python train.py --activation="gelu" --norm_eps=1e-05 --bias="none" --tie_embeddings=true --parallel_block=false --init_std_o=0.00689 --init_std_up=0.0308 --lr=0.0016 --beta1=0.93 --lr_head=0.00595 --batch_tokens=[32768, 65536] --doc_mask=false --dataset="wikipedia_en"
MLP neurons of a small language model. Each row is named by its layer, matrix (up: input weights) and neuron, and shows model dimensions 64-319. Each number is 128 + 32 x the weight over its row's rms, rounded and kept within 0 to 255. Numbers have three digits each.
After each neuron's rows, "fires on" lists the tokens most often at its 100 highest values on Wikipedia text that the model never trained on. A number after a token or word is its count.

L2.up1140:148132154176132133132093099105097085130072085134145053093131159149097149166112161167149183081130126135119135141121125117112163160150182151103148112099133076049121101152159189129119071128083092093154194093154178080061123095136092155121089145163072137104084105101130183106145134114126141100095139161104097092125115134154084148064117149116150047126102158111111109144167123134131087053139094120139132082068102130124145178112156117187161109080053149134178144108078153103130121131106068153143136109120139098100091144139174071115111120199099191134130147105165150121098152116135099169217115061107110135132132151139114134137131137093118126127154124114103075078117153137210082073106101126165167082151114167170115110177113133164138116117106112136172158131186174090071131037167143
fires on: "ex" 38, "l" 22, "em" 19, "ell" 5, "im" 4

L4.up1006:075125148094136100123089145199096122176133157093121102125091124137147127163097114151105110106130136138138124119076137109161105143148077105114123187146154161124106123145104161127107117126121146145104136101120122124098139134115123132129115127068017071101127133112137123125123150130165172141168042118111184172070182149089067128142047094075107116089124150125129102081130152117134137055133206071156117194150140114091125128107130115135118162137199124144079164105114124155171151164144111150115102111189093139121107160134117092072107195150147175139083103175068172074160072083116147118178176160146160087148125138126162140138147118177109050184116097165156155146094124138141112093162128153133112148157115088129191145116068125162145129089191145126101135105120153154072098098118194
fires on: "==" 19, ": " 12, "\n" 12, ". " 8, "at" 5

L6.up1230:087109126105054137106143137143107188116122159125128158092109100131146107122151124047125152116122173138188138132184145120150147120151152188083116195133144104150150141147131139127101145178099161126104087135139097172140092137138122150140086211115129146111150135149162147088127112113137186110141147088144126160161087048107147135150161183070154139167082103181127136141134186131118166201128084141221144119135166102107129093204087107182140162132145137060107133156118132091161145091144082108092133132151151166156119106095154149170117144126114154173151105161170116133174161164140157153183087099108121118084158115152090102102161131115143108121117073154113086118072124128160112144125182152189190123086134172146180169158065157111157063131146106145127161157153246190054164122132082
fires on: "| " 45, "—; " 28, "; " 14, "\n\n" 5

L4.up545:187155138153096111164139116100115128122138102110094135119137064093108149131138118120107097110078143144037121099116147076135152113164195121169121110181146133123166162174150111131146171103129080068104134152124086099172168063054196153062135177134160137156128153110057085160093186069143142150130074120122113144118171149162091134159125085103085091082102084123152153084068110121173166116105116137120102157109163136091099124126172169106087174127133142111080165153068176143139196138098044102140134161114143117062159133056103149118098079131117105110131093100128137148111107120197126118168122156123171146119160115151058082170172133094113141098121141134111106146172126124134096127085111155157156082159099109150131140142125141134157122154122127121125130129137107166157112165196078
fires on: "ic" 26, "and " 16, "tic" 16, "l" 11, "ric" 4, "f" 4

L6.up707:181157196106148121099122145146088153134152097130066162147135139144154099145104122085098078106149122114108115096057108178082098134140091122220153097158188100148131115112098159160137123170119108117123108126133105123137127105118054097139107101138188118152103095103081098124136140151173109137122125199118111196106153143205058126068134137114166085131098126166112105148064132106152193101182165156143107123118187154133114138126172125192123108147158187084073110058107158103164166137127074117091125104111076097111093114153123131173180095087113168086130056124136098112128093131113069090112090163162139098159134169129128118167135111145112179101100153113156116117117180108195155124105115149177151064102077150159146207161131094135137146161136101136106153119059169120119129123148103
fires on: "ex" 48, "l" 16, "ext" 7

L2.up534:128059072138082181124093132183118110202203125115099098085140149102186123109092125094140119108045106110149155104084138177141143152157143175075137122138145062142134100151140147155113143170212137135150126101127111170100083132155066159133098171125073173204121136134133151133112154115142172127112096124167106136162153192146121070104078148175145113138129127119118101125123144143116123093105097108104086099130142143139155152156113122171083110118126190039099085100158108119107133121164136180094170122131125152105186097112129130095137153140106147187127173139111122119188188086133166123104102137121131126198088109080111112104118108103140147082158128128144087156178152189142153129108126105119144152105110045175179122142141134078123151195069153113125087133126075120137169120176137
fires on: "; " 57, "| " 37, "coun" 5

L2.up373:106149149140115112091064166062156134174080104142154124097126112087097115136117159129129150101149064097177096056166165085161113138128111110129133100135135193111092213154117129123108126163085129146090106129147135110187133117082179074188115077125129122164144129130151128142120106098097088098110112189071063154105094130152132160063122127075136128133143137131170153112127168129134232131156170172163074101137083129133113096133098107100091145172116105118099115063146134120120176156126138099083101126097088107085113124114134050106189045183150086108169185154086081132138129122140139169103154141146120140165105168140148138082134120154148168138113191151172164127141127109118119188116151112133081163116137148114103134143118152157184141075155124111124095131140142154118123174128115
fires on: ". " 29, "\n" 26, "." 22, ", " 9, "\n\n" 4

L4.up814:111095072092149152119123104120113174093187106128173087121075127169142057131149049082151136124126099133087158109105150054115190200113111087115145205126139207194105113160172062157107102092112138069100107120143159156170117096068149153121151162125165114130161138142154139117118099115142120071161103171102154066086084132081119140022117092097132205124105113110123104092104156189163117064092128101139155094169150114198139095124110126145138130133143103075188131133127152131074110145110126165075140147085113118185077151126162126133099135179194148136095130125117160141125104148104125123177137151103067121111126123057098100102106128130122140102132093131152138122128157120082118145089144201099128079111144112095139141153135082126146104102091157164137137123124196110159171102125195
fires on: "his " 44, "ep" 5, "al " 4

L6.up222:142133141180133135103138087101136126141142111112147109116122105157083118093101093133111146178148132082110195159105104094099120134155034103159144144121109166150120112141105113143102086130071102091111139120155091129121161166059105098123122203125163161140098050124110104174104136150107085114108104135100091152106126196120073120119142100126158088104127112151102118151117085078151120133125104149156123141125137149155105089089125161169116128089100168075099105110126147109147220152190108097050140120125103168152082160084113138119048164136175183174165071070094128172137201136162079204148185162141216119181121103105147143170068125166061103119078120125145046159133153139196138090158159105151126154087052077133131131225143136152152165118116139166193157152138147091108158130157133
fires on: "Ac" 12, "ut" 12, "ext" 11, "right " 5, "ic" 5, "t" 5

L2.up251:126122165146113079154139101084152179129137141136118110137176115102082124120135126152118151120099093149042151095097126143110109162146173148136141148169151131060148132094145103085105144120162125218044142104181172158107151089081126107161113145109132127080133110075113117132124135117147143122122170143161148117126134153072103122132128141095139139129126125163148136186105057103118159101191123117129137102142162134138128129128168086078138243135138172134141146114113136139173205181102142204118135168150142129112102196195128121107106047075121166146123168125163124146127152092113115136143140169142083143147093124107085132086149144154124105105161157124144152103119194063136143158123166106090095065098128087082131122141149156160176090136147000112126141095161115159126139122139149
fires on: "star" 18, "end" 11, "Star" 8, "e" 8, "ock" 7, "ik" 6

L4.up293:154091104096112189113110126198097127156159086132146105091132124089106089109129137099137116132100149095131133165081177095123102166145147166141142144066109115161099120130120081122129136166118107127138135170170118138150111085148184174129151122156085134183142135141117142161093163119109097146160164144142099141126182124167137138167072189101064107114174107153132121120120177089123133045108186092113175096176110132175120063059103140157160122149085077109127085104152162162105124174109093127102153110200167149101136145193107105128186174151097087099141105126127181119220113151090086131168132127186172089157110200096113171107113148084111141107106100168148184216178143101145060089111129206124124114121107086126133126118100110106115092008166138128162125171160164152054187123137136
fires on: ". " 19, "; " 14, "\n" 11, "History" 7, "and " 6

L4.up537:114137137137147182104093126149103141125087155101183202066173122164151109153095105162114180100101135141152091137174122166161166116133169175155155134119060179141177112116118118102160105181118155134191107104127097136160194080092062172103136100070179084151107124129145153159118097121123139118090145109109142166126126089163153072155122151179138082185076134066149139143150202120149104073203130183106149094100068030123089071109171133137164097142157216107157122166116146142084118121136153075104115181109110149160114086161153163145139068133144145168116113171090122155161100180148130165098150167126109112102097106111144149148129171100147142168110169161122045121121157076117131094127136080108104136113144110197180157142147101151127120107128201115074123136144116119146155100146121
fires on: "met" 15, "most " 13, "much " 12, "or" 12, "more " 8, "ly " 5

L6.up266:161129108119165052168078137106113165133101095149154117093115121124115064138114161074107144108150107104109162115136148128170095168077141156135099117161162109133153146109101104159112072151114112158127121121150031103110086105147110146129110166105098134106105083099067149101144082079102132125097130091101115140177048130191141125144069144160091146136119093160116131090174115102166137133062124184132119155143138087130133138144126098135125145137132169056148150162126065160126180114147124098113084118132119137092205100102184170086139048107141196205066081094127136183119089116140127205105215147102145127114155128157139142155110110141135115136134132123117089084167167100102131111176082159106116092174179139150162115157227091105114123123118167108192128124143106133114104102088077
fires on: "it" 13, "th" 12, "ter" 10, "pri" 7, "most " 6, "or" 4

L2.up964:154147142144135144127108162081142098143145142145136075084161158156140149142029087138113135103090149137162123117137255125156128098118132160132109089129155129180086134115132118147109097076061155115149136138138147140115139156082121170107122113153164154067050141124147133108074120058128142122131109109106133094095157112156119034175126098048093133059116124188140093191111100122171038130145109125128147099050116144120127103103144174115172133079132128122135165082161120078102135150102123170156142148124108147121144039162213106131109098132125129089140114049042143158099136133145143124144117104105162134052103100140056076123167174120121095094113170120128167155154140087118132121205100161106169112173091110143165155132123182159111120140111101171112101136157180133102087152069135
fires on: "| " 45, "; " 25, "es " 7, "e " 5, "acc" 4

L6.up909:106099100137135204193130103140116186110113144133155143143109136105141128073133108166126104137142132141082122113076142064155093105132156156132110147144168126098126124077068130159117167144085144115137205129098118153090122094100086076129143174154137101126128171135165134138150106185103041116146084199123116077174174164093134130128138060163124135145141129170160084143026140117127123148113127178081197168083104145122174134101107155170078157106160128031082206087131093125087176125144174126140155124122119174089159078070120099115112133124122083072146098159162117098129062120093158173114123101085155098146175117160137113132094138116104083133078117110065170128144157109144094083150194150169130104198139073130112121105127127119083142101137172166145152115077166098101139154136146
fires on: "." 43, ". " 29, "d" 7, "(" 4

L2.up298:175101107141160135160178126110138100170163099093131181069111124088137161106164147125101123099137118116153130126098144164155127137131136127083063146148142108146111174111065122151157120124133086180190118154178153142134148170141143152176155129167149108192151073087105133147063142110106110169134145108142158130089182149098064162201135074143129135083163147113192041089121156112093141125082194083121082154154124189097132125114177133118100107078117042131127205180141111103148137153114097085121122056119174120207129160106125106138170102146146095147137103152125183138137097111114132124144179130067127185114101098052113093121134164164158163101141185146112125123118162105095106097163115120144128202139116176133144175153128157174079135182106118121115175094131165112111130108098082
fires on: "at" 18, "y" 12, "j" 10, "ap" 10, "iz" 7, "ep" 7

L2.up894:161129164198108145124128120012154160105077078132129109109172133144151154101167117162114152049167117123145128127157227126085160131092152123105084180128126157132087100127080174137126104092108110144117126147146171199154148098118082124140108116150147159110097162074137123141131129122111145119149130085158141192110076091141114114105102164088163160114142146127176127108124109166095182145131135149176154120127074130130152131155146132143185161079163112115123145089104180108076091111127108188152134215130113169145106110154147144066073136101121086150146115094045130115095151147069173126208125084105111126130120153196153112129127109121123110134118143147133127158097112103158147157159172114127150111141131132153156145126110158078138125121126185112122101134183135112148138058090085
fires on: "| " 77, "; " 15

L6.up33:039155132114117193116152105150115109218103119128159104034173130036125113063150110125184093114155164141093119116103177181100083196109141118114122056152152137152107086131115078128112102134086117097137140156083136139125109166120088158166052144151128108096099121153155135105156111134117107120075089169160082134175183174072162151160178146130143149116156154124120077104091118119105126140114126130115171147136075072124132097136116130132094152153180124140159161130152125121093104121118152113106095134136203133107151165147117171113123156097194147167110150103141139079115117138152124144134150143112168098138188128125114116089165079103094124132072146124169204142134104117121147079066120130108112108099145122137091108130183093133153106144209123181101134104118140117128197114110081
fires on: "d" 69, "r" 24, "R" 7

L2.up1192:164126145112162136122082130056143092167084067104097125094121218113104107116135148124079140151154178100121139126180125141090157144169098170156162117108157143098149111075159136103098115106146166169081084159141171163124052096036161209132126156118147135179110190134104119195060074080094105206149199122139113138143113111168159098109122175118077092141132048134121133146130092134113147117179143131138135133128082096142102099108115181115130118205142096140148140138117131097145130080164144133097110137115144137153067096146188151137117100128099165131107079103143123139153130136113156158149123207091188110070112139080159119158122157148121170127221148093114144128125115109108104078087153105105125131125096173071168131165106145158119135083143153077149156151148099149154129138110088
fires on: ", " 29, "is " 18, "), " 7, "erc" 5, "; " 4

L4.up165:105134121123087145081112063072092161107095105203227077127140206126147094157133139139142106161135173164108090119121133100214143124174132152131176171103105074078151136143080110136141176132092139096098117133123198140158136153157179160132095126166108213134166135166105124173140130137135138147108128135131153114085141158135157158026157089109116105091144137105177083093156116219162099144139155109092109150103141123076121116099105174135107165151136154132098128139041113171076113130129141118125178113121111061120167076153166090117134110100123094128140067144089159125099082067064115079134134116157154163149082136094141138104114135136111137089175153132075071093150107183140173146138120162094139115141155156086058137144156180163100089148207142154156194154179161111065157119133123
fires on: "\n\n" 29, "\n" 12, "/" 7, "; " 6, "| " 6, ", " 5

L6.up21:079156154088072141148133186098180126121081142164120146096058103132154136084131110116119140147122151081165119156095138149098132162063149138101111172131141064203133143161168156137072131114123169123127079094121119148149054160101053156126108115072133132108116085108134153075101122057166181163118178137161157107100151100118195122102145107156146130103133122157162102181128176100168146116077106090157105135147130089081120144112067115155150224120091143103163093151073121163119092147189125146121162167116134087116128109166119109183121131123112053153162115111159140051111131120144152139169138152154128096060185128119092128129129111101187152036118116141087124150096097059128095133062190133120104118100108136128145127154111176153124104112172130141167136178148157095095134112144159
fires on: "| " 41, "\n" 13, ": " 9, "; " 7, "—; " 7, "); " 6

L4.up1005:050139136137107120105084097120129123130142093140140125092138155128137131171118172127163156131097139124078122108172155108127149139118140136133094111120173122136151145123131118110126150121114153105116196114142056123090080119154067164088121100136169077200132111115169190076148163153131102180064082201168150209134103120172116107096118151178143097127128142135108113083177075139088088092087092110135130103114121109141126122095143156107118050078125105141133117109132057156083112131121066137124141174168152126096112153112136100158146081193158119097156143061065090116161172088188112149111122111192072092153124221094088128211176138163128158128167172130142099091132091127104137106142173121179156083110123118149099128185108129170107148129102138085175202112090111101130086090095142
fires on: "el" 19, "of " 13, "on " 12, "em" 11, "as " 7, "tem" 5

L6.up751:117123081149133142135133150117118172105142088122132091073160119139158176160115154129104130108104061104161089170136149147164114136115116093141095119112116153167151116097126157184130122169118115125163111066127145126138119127114122112060066098181139101114140134136115088122141169114134142110175147112167165123103166190088167171183090173185121113129187147121177155165127182104143156157105114168132064129096149135141129124122125032083137192160176122141147076102085088129161145127138172145139137192130109098104111063123151132061184117093111117106120063085166139146043202116140113175190137139142105164092171096124173165174110069111111117151086161137099130139114118120099164190091135203092128089108119122173064134152126172135155139157153091146190151105156144148104135068105150
fires on: "| " 22, "\n" 21, "og" 6, "\n\n" 5, "Del" 4, "Rel" 4

L4.up135:152130138087124064169086118141122164140072146112114082192098138098133109118164082131123168094122198118165174116208126135162123107121138129149082103105176112137089122058114121142120143151145101115095096083139138149151068184174049072087089086142116162143111140113068131156125124135172144120162143100183143075074076140110182146141082178126133161151116139119178152113137115170098133170113144202136089127115255109124143154091129085136177188164084183099156106176151165137143184108158146105154147160090147139131202138120146130090118131097110101140172127108158157144114133151114132100112172094180085104156170112107135091144144133132145153104186111103132104128181118160099088124115204066100116151119139152140081121053177124128159110080138122134101107106140114148151140138181076
fires on: "af" 19, "s" 13, "b" 12, "de" 6, "dr" 5

L2.up16:084077154130123074157132113133153120128146125108180099148141098137116095141114103087103096095130105126014149099137141160210145092144139107093100115114177124090142100126137151140099136131136128117075091083165195104085102166134139093082122131146160096079146171136156155137107122116200135155139104092135095194083136146125172116179084149130144181141119188104093140151141121155134097162081124154120133124152063139139155144214069138150183150097136161142170166134156106139176220100099110124157145171080089156098195162119142145116139211169186149128163159165117095113159107123185163099101123183157144173136121152104116117153130133108137135132175186069115126189119092092107084123100189140140142111075103120115113137097085146119136135118154119135133125199167108133080128128130151
fires on: "ch" 26, "b" 10, "dr" 8, "er" 6, "is " 4, "t" 4

L2.up1268:110138148185146150102141214070159105180057119145125145138197138144207136121131096135113177177106145114156124062134181104122084125028123110122129141138130131143143171152124142206060149118081101150110083150044124124124118125124107111163145096125110128106104093089113148113146131129121118081126127106165083129150074124156155076162140077079082044177185192148181118161113144169135145165104127089173157128131105137136090111148127145123154121133186074043106140131113166117172109120100141116098146168182136104115090143151100096112150111140130124167111162088085132140230067132131058134160085103117157120138136133189146119111113135118126176173126149124132146119117122098139153139104143059160198115093157190130119157080123119117150124153154111144164140142112131158171203128128067
fires on: "\n\n" 36, ". " 32, "| " 11, "United " 9

L4.up354:171141126101108121120101085108159068078181139093137135135145095160135102141137060154044135092128137138143131102102084098140168095095123112135075133111177144139157114087132144174121183107128166121133126079080175060106149155080172159127147128124138140141130142178147167084135163086180084142133161194128076101134149132172120151182156124108156128148179065095142095092135221116131119194124116160170172169138140140170204136206146129178183107113106109138083189165175089123136122157080095097123131118093105084154111120104095111079137093188132138152144133156076109093149151127110126149107099130189143146126165152024120128124173176136103168125125112150123061161114163128166107131115188109110095129117113096153068125122149048110129107102123153109126089174167153113076094135135210
fires on: "Pr" 17, "w" 11, "cl" 9, "ic" 9, "o" 9

L2.up75:145137116092136145177166113185109150154132145100141110160085083174098076136104093111131132110124081119177116150130096184154148162043123210126160072115120109096232103147159090170151125164118108079156166136103138086110086151135142120086130134152143080113117067147151222124086117097103157089084133164138114093099163120103102150095104148203112113164130098138101128158097120122146152100148186142137059147136134119120116146107112097150106097112062167129149102147166125094111134180155134150130173133148134169172175127129165166064158159226074164156129133135170118135157119169121142187121105140145151106099172128128144130112202141157170128091117146092110130129113161102111139096102165192097158178197129071125131158162115111127095104152120163169157089141103130117140089130153100
fires on: "of " 17, "-" 13, ": " 8, "ver " 7, "ast " 5

L4.up702:163119151121187132139096176110104149169124101150100198106096115178141093137126084092144093118185137122059106113175116035127153130189163113141109142149091116086113101142187109129097160141097151093123138092143139130121161112092116120068094122099124123126148154108101116099165133144148130028169143145132161143134102187110156133184124132090110209100106111091134100086087095133203091131156106118183132083134077235152168141134085126074126155139108149116147119139155219112134100145151127171115141095147032155089164078130153120110057100115125162143118097148112155087111158145051144120152113123139108079169115158075133063126131154159146159143095115166211108126133107117155196140122142136157088122110117062119102100141128158176147107128156184091095124123152120158175094094088136
fires on: "i" 21, "ep" 10, "ti" 9, "t " 5, "sty" 4, "s" 4

L6.up450:068163161115111119124147107167151090122115119180162135115121142109194094127073112124098105142103130115138108161151138125098175107072134140144152150119171075140115137189149072182127095173128112188104112126118096140153105098106098130146104162095095185123083133170180191128129098123145141156200130067061141122057140205105142169119128141153138142118047106148150108163128169158130101149090108151091134161121142140156153151094162062148088183142095113099089115090155150161138086132160149110104127121124128128097137088121128145247113165124108121132171093142151133120138131112111141082068177181150083135151188123182137116111089098146167131113111133108145090139162143101146154120173143095127168135102117093079184113148094174152140169046132099241139103152125127086087150106118130
fires on: "| " 50, "at " 8, ": " 7, "named " 6

L6.up664:100162097167116128134101079123153094150123133143135101186147141112121138139183123140096127132096186101161133063153141158126085134142130156082095106069072111055114116131123105068162090124170145157157112091143083149150148146097143079119113066154130099134102175161109124128170137164095114202161132168064117120166199157174134147137128106157065117117169077125122143169078027198150065095109088136135133132140130114139165173112165124169122097118089135099105154117116087120149110103110127132149113086150157155153113114137153183159238100180111161157154120116147092131132189167149142135085115104122165105143097208140139132183205134102190087133107171122103095153127139097100146149141104102124097193092108068094156101197123109192087116135099151180149175137115164112051124102107144
fires on: "on " 18, "with " 11, "of " 10, "al" 9, "to " 9, "To " 5

L4.up603:162116108155098126109132095144133112101124109115099164145129133057089158169088200076143135128148109117121129138134120011106111156125141084093183067069143072164166155131133142145112126128098113149157128173134112061137157127136128114133107131125102132190159164114137117185128157140139158128130130102157137096109132137139148128150104110108162098172164078132128158147080077082139088094101132160093148159131130135097137126089114048200114158094147162130100077110137161152096136131089105132186157155153140148148200171095099127107072124167130085089153053055117133078161199149114079139111124180169110098144136142118164126185141114070143107098123115096108087159129123154146093113137148202113159134135157122097105144109092119120148053108146119101129065085178138135158137134148147
fires on: "and " 15, "to " 14, "\n" 13, "- " 12, "the " 9

L4.up1188:160132153160097119086122080130095057125193090140144098154110144113174099098092121122072109152164112146104108109108171178145133161070137170133143169047136199142198083118091163127133169103114082171155201156131127108102172071153141177147140184141108140132144161131090056104142181105108099108248090177136136123151137134079080059161120125132081108121130099135148115134083101112134153141146136098137136082107073148130184159158149140176084143185149092142131117082171117113132141049095171104126193252142114127132117131117138150094108145053085111134123055102152079119119129124159134134163101111077080168123127124104082129139150125133141072144180135118134083143155127135152113095055102164155102134107098176173147159086124134117185119122075138082130143120143148125107114095113136
fires on: "and " 47, "et " 16, "| " 14, "f" 4

L4.up816:089080140181146145093077106088145133135100093148067081103128167094204127051140191183131092124124168075164174136122158132162150118119051100120104199114145127138148167153116083100142119117128099171150138035076150091057124093124130158103125103122112178191103103089097146081107119053140112150151124139108144149130114084106127122137122123148127120134066113110122121158180169214156095184124173140119102104145106060091120147137108153185115156103072126136160159114120132153128143116133101124062124148122104113112071116125108166124112140101128088134190178123091146121135174149099129100145121147158156095094106131084135138192158091100111143136142191192079122060132130162154149119083096137130165034156124162147114123131117070128125150090079182154131128114141131130110123089131139
fires on: "ex" 39, "im" 17, "om" 7, "of" 7, "f" 7

L6.up548:145128109090122145118084130114149136132111010153107122096110171167133103161080156141143176145101164107097138124129139210139106114076139103074169156163062109217195158157154079141072071115144120150071139141132158099117109082151170128107134168110098117114160160157157119093135089056221111140118112093141144153135167143073158114161045167120138078159127166129117151172124153097122122123169159101146124123118148146098116088132134091077116135119120133108115072144103051175192129153140121201076163092141073150108098129111092146160115142123118174094108126150125131109109135114117141094184143111113105139185208099143134129156057113107116118130146154177138188136166125085124147158129135108116130111112132076120127141110134179118118179128139105214113142112166090136154146166138121
fires on: "| " 22, "and " 20, "s " 7, "ual " 5, "\n" 5, "m " 4

L2.up1094:128150149128111098132121071155113130135191205128149098110148082086169134091084167186152147174140106121121147134131106149152116107128132144097184110084150086089138124138130138116106138118125084143122112155142094118138139145153053158124066162141157074181147219137188140167139132123124105171145103195149132160139096117146152072137154149201077138227156074151146137074091092138160121126088086116089095100132122140093125132170095106166110108166075144107151181087151142124101122114113105094192157105152159151139119053098132110101173114177111107090189134157081077120107137097137170135134115146122156106150159145072129136164152183157103065125157092099181134180107106085190154125106163151098109185134143103063137165173129138157136109099111133112091145096166136159094072136148171
fires on: "| " 54, "; " 42

L2.up94:112183121106067152147190172195105152123112107157151192087164123100115136093089189126099151151112081146125155155098137133120161168145130146119135081117160106147135130101094130124094099149099154135131071165203129190128128137132096099152120148118169158122165115098176125078080163124146182151135099116183092140144096176133127141116148135123103152153148145117049111133125131100103118146139136169190141113158122076078115160143094095188097118089109157129140117177198146132116136139145138154110174159103140130114144122127139120129199179167143185080148128132145095098161088120138128181099149153150145147131247071099115158129114126143127123151106170126152114193135188091161138069116145175174151078154137167171104168179165092147188117122151177127129158138126053127071105069124140
fires on: "of " 38, ": " 16, "for " 8, "it" 7, "\n" 5, "ity " 4

L4.up228:149134127123147106170147175185104126181115151136077105129122109125098185152125179130109179097115111117121104139157124152142117120170144101127087118125139145187169091112150121054129105090069093133137108129122123152119135143124173103147172119122119123194150154094138151079170139188132126151097177132134118053140144139136103110176141162193136084130146160090131109128148159186150118089142170159112083039064187090094132184174087132180095118130142102088143073117122167171114098164197086147222134138132088123097118111052124079132166113088146105111149112059145211111105180166116086099127125122095159157108124142170099118057131105165119120128164137111137137115109169146098184157054036131147135105100139095099154205075141127133156106147102133132132117114073098185138129084151092
fires on: "stat" 12, "Char" 11, "at" 10, "char" 9, "resid" 7, "si" 5

L6.up1237:155161120136077152085105143128172138141040106098164086162154158137164169167183158092126112097125165200164155104086152159173114145061083172095132168159137091141186143072115138120121156105147092122145144136128161099098108077176127131184124118110132142191160131063122123146135137151137137150106141101097033107135074154121174198163074196089158142109086118147103119102166192186112118179139139088083130088167112155145108132122121154096116100133166105128126128131150092121099079226091117149072118108137119099084153177099119180155111081134169118095082102071163125212134106121132129115091148147110144086156103090117134178141120129174132116092106108112126133149112209196149203156069090159147127099122183126129145198169156093094115128077125064111154120130105085106110130095110137
fires on: "me" 31, "qu" 25, "it" 8, "u" 7, "Qu" 5, "Me" 4

L2.up642:127116112160136081133123178113115099121203175101086067194121114130176132099127170126171211112161139098113146135145128175118124058103118129130140207091153034122160140047128097203159084117155120161084096169184133090132091134127046138056105130052157113130153147115148121189149173135138108152178127132159144123149082123165116120129147127105149123113156113127173110156082084154093116139113154125137103117086154126068112101141148121128081068118150121110074173100113138146073116108073124123128109168100095093224118063172136121142094135096113149091210167132162144078168154105135192110092078107117099154140122140153165171150146128147159122084065126131121146072165091143121124127093116148133090110149172092172191167143068155108119121120115093104098108113128160120124098133118109
fires on: "; " 24, "ch" 21, "ey" 8, "ley" 7, "ick" 6

L4.up650:153085092133160146059075112137135171095110163079062127112127091100177106130158139133142139093095085120151141086078152131150129110108156126195167159106107125170115117104118115142142107164097211118151128109143171119169157132148134166094175136113153115119148182111086120092120119153162101151143178159140119110118122141197141157078181144154109175133172184133120094164131105167147127097149099086098131091141150092154139109120116137176078151136130157099130126125137149114143092115149095157192172086073043145117087115098139139111117104138124135190151143095076132150092129187091110103132105124151157112185119094089144064032116129159156100123140170143072080120151179140087152161035122141052125113116144139095075127123078154093143149109128170149110115100161142099108144145188156
fires on: "a " 27, "g" 10, "ul" 10, "te" 6, "ep" 6, "z" 4

L4.up995:071151116081137128153139164086097190174124115142148069151103182114114115107124168103116114111148154099132090128090150158207094117169078133138198157115150113121163142108153081131119105152067121127085123110131173108076117107123097082092091122098063189135101166054142128160124179116115098120128133125129114106165102105154128105125122126131141153169177145095081103138108131167104117107124178127107139042152107155143102159110141148141150108094128144128139150186148221135155137165183143157127163120016088173111078096073124143133136105151119153120106109097133118124156099089194106082121114037135136117158156167129158112152139150122176112180096125161136159133129185112086092092131082133178137117130118112127177169173115185135104152115085135080134090140113123138159138095172029
fires on: "$" 30, "char" 10, "ass" 9, "Char" 6, "received " 5, "Ass" 4

L2.up1208:086141081142152172137118098186082072149147054134114127118151125169144152107080136096151111083128083117153096127134169105153148117094130159155157113153116119111084123160152067169161136129081109149097089175132102142112137108120126118158125137148156164139080066136140088087076060137169117098183140149154103093156157184156084122123115101060167118127117186112146157049096096085087144135095151161088129167141084201100117087148135128087076220099103110164080129181195104130138112146078100151117128112169124103126118121020168139138142138071094125104100112163089121121139096126146176115138160171110098159144132118176132100124137128118064117085105107136151139133136191130096142121136105114152176129156131215148083121114071116130099058110090136145118151114129104114103151173146125
fires on: "f" 13, "y" 12, "en" 11, "j" 11, "ep" 10, "a" 9

L6.up240:144045180155117104161129102166104136149135097128169090116152140133127078081194183139174121151125132122135101141131163139082151168150162147089120162083107115132088114117154096067153119115112073082164115126162126085154080113097108137100128149121093138166179155099110149179140178069164141132167154095183193130169106157121144133092140156148133171138151111102112162144094135075099128097123104144179106167108135176121157154152065126190136153170109094047152076124151136159161174142180159154178225164186122106159109075140127130172098154096212138170127108114097160157134160187129135108106147145082104126095148126087209105159203119160066146081091141037149162100150184091176155160116169141109101113138092150106144090191120140134144150143136148161103149132142177126122086132131149
fires on: "the " 36, "a " 14, "| " 11, "to " 10, "an " 7, "– " 4

L6.up434:134132159100129112119117117103123153133172178145114113149101193151090155169205117126142096128103110095121142103151121187116123135198160185079108144135167135150185121105172172088123112121107175109095114142150133149070081162113153141168072102129151148073126094141109125160107169121014159137092162096122120119104092104117094063185118183131158103166151077139120187179174168100099103069117157165095170148147094128135062072142087154155113094103161121117077159104120141112101103099113118132089164151162120140144160101108106094117120094128135161131136087087131156104230134168109145165145116162143126097006127121073173141188158169109114125138171052134148125080092130182092134157138136095125130175124150098091109140166099146103059059123146137133131148176095124085153148172138193
fires on: "is " 44, "was " 34, ", " 4, "), " 4

L4.up676:086207107078066133113096102123146113111099133148146056125103194194136125088053123124130113121142158129145124098134109166154126145120117143114158185181166133090129101099197171150085155126138126126107126091148129073105093136107164095117097104112055132118122157068130150145164074146159166114142122193161149097100092090084143097100102092169080031137108139145129116106103110169167131067130171121106144108133116117115124148074084113138153118191131146140172133168119134131095109142126152175138075091084137141104149104112126185099105124137188115123185053172085134124166180141101087133164130118098147158120104159057076113128085117095137110119121134120081155134130106118150142137130106137120157171079121109170091162145163158121170099130132153146176102108089165151089238059136076
fires on: "\n" 50, ". " 35, "| " 4

L6.up918:074177070093131166136107110109092117156103148074211128091121138120220115116082181136145114101112204125140145098127121192105150120051148137086128111128178172163144103149125145147167119157154163100174118190104137176160065154148165185145110121132109112131071133143150117166119167123105116085091111131079145176153128182069120122112141172097152134147134136150135101171095124131052098110089123152100109065140159134123179116115156100116094179158103098145093200196110067138140122155082116186130084079118193158172085131134107123206097146140147148153130165094141083127120105102158083135135103144090161132115109110068103115142183054183112129127116141057166144124150169177127123089163101119146120068185099113124074126162150099102179110162139119132110129139147125126127143192130144
fires on: "R" 100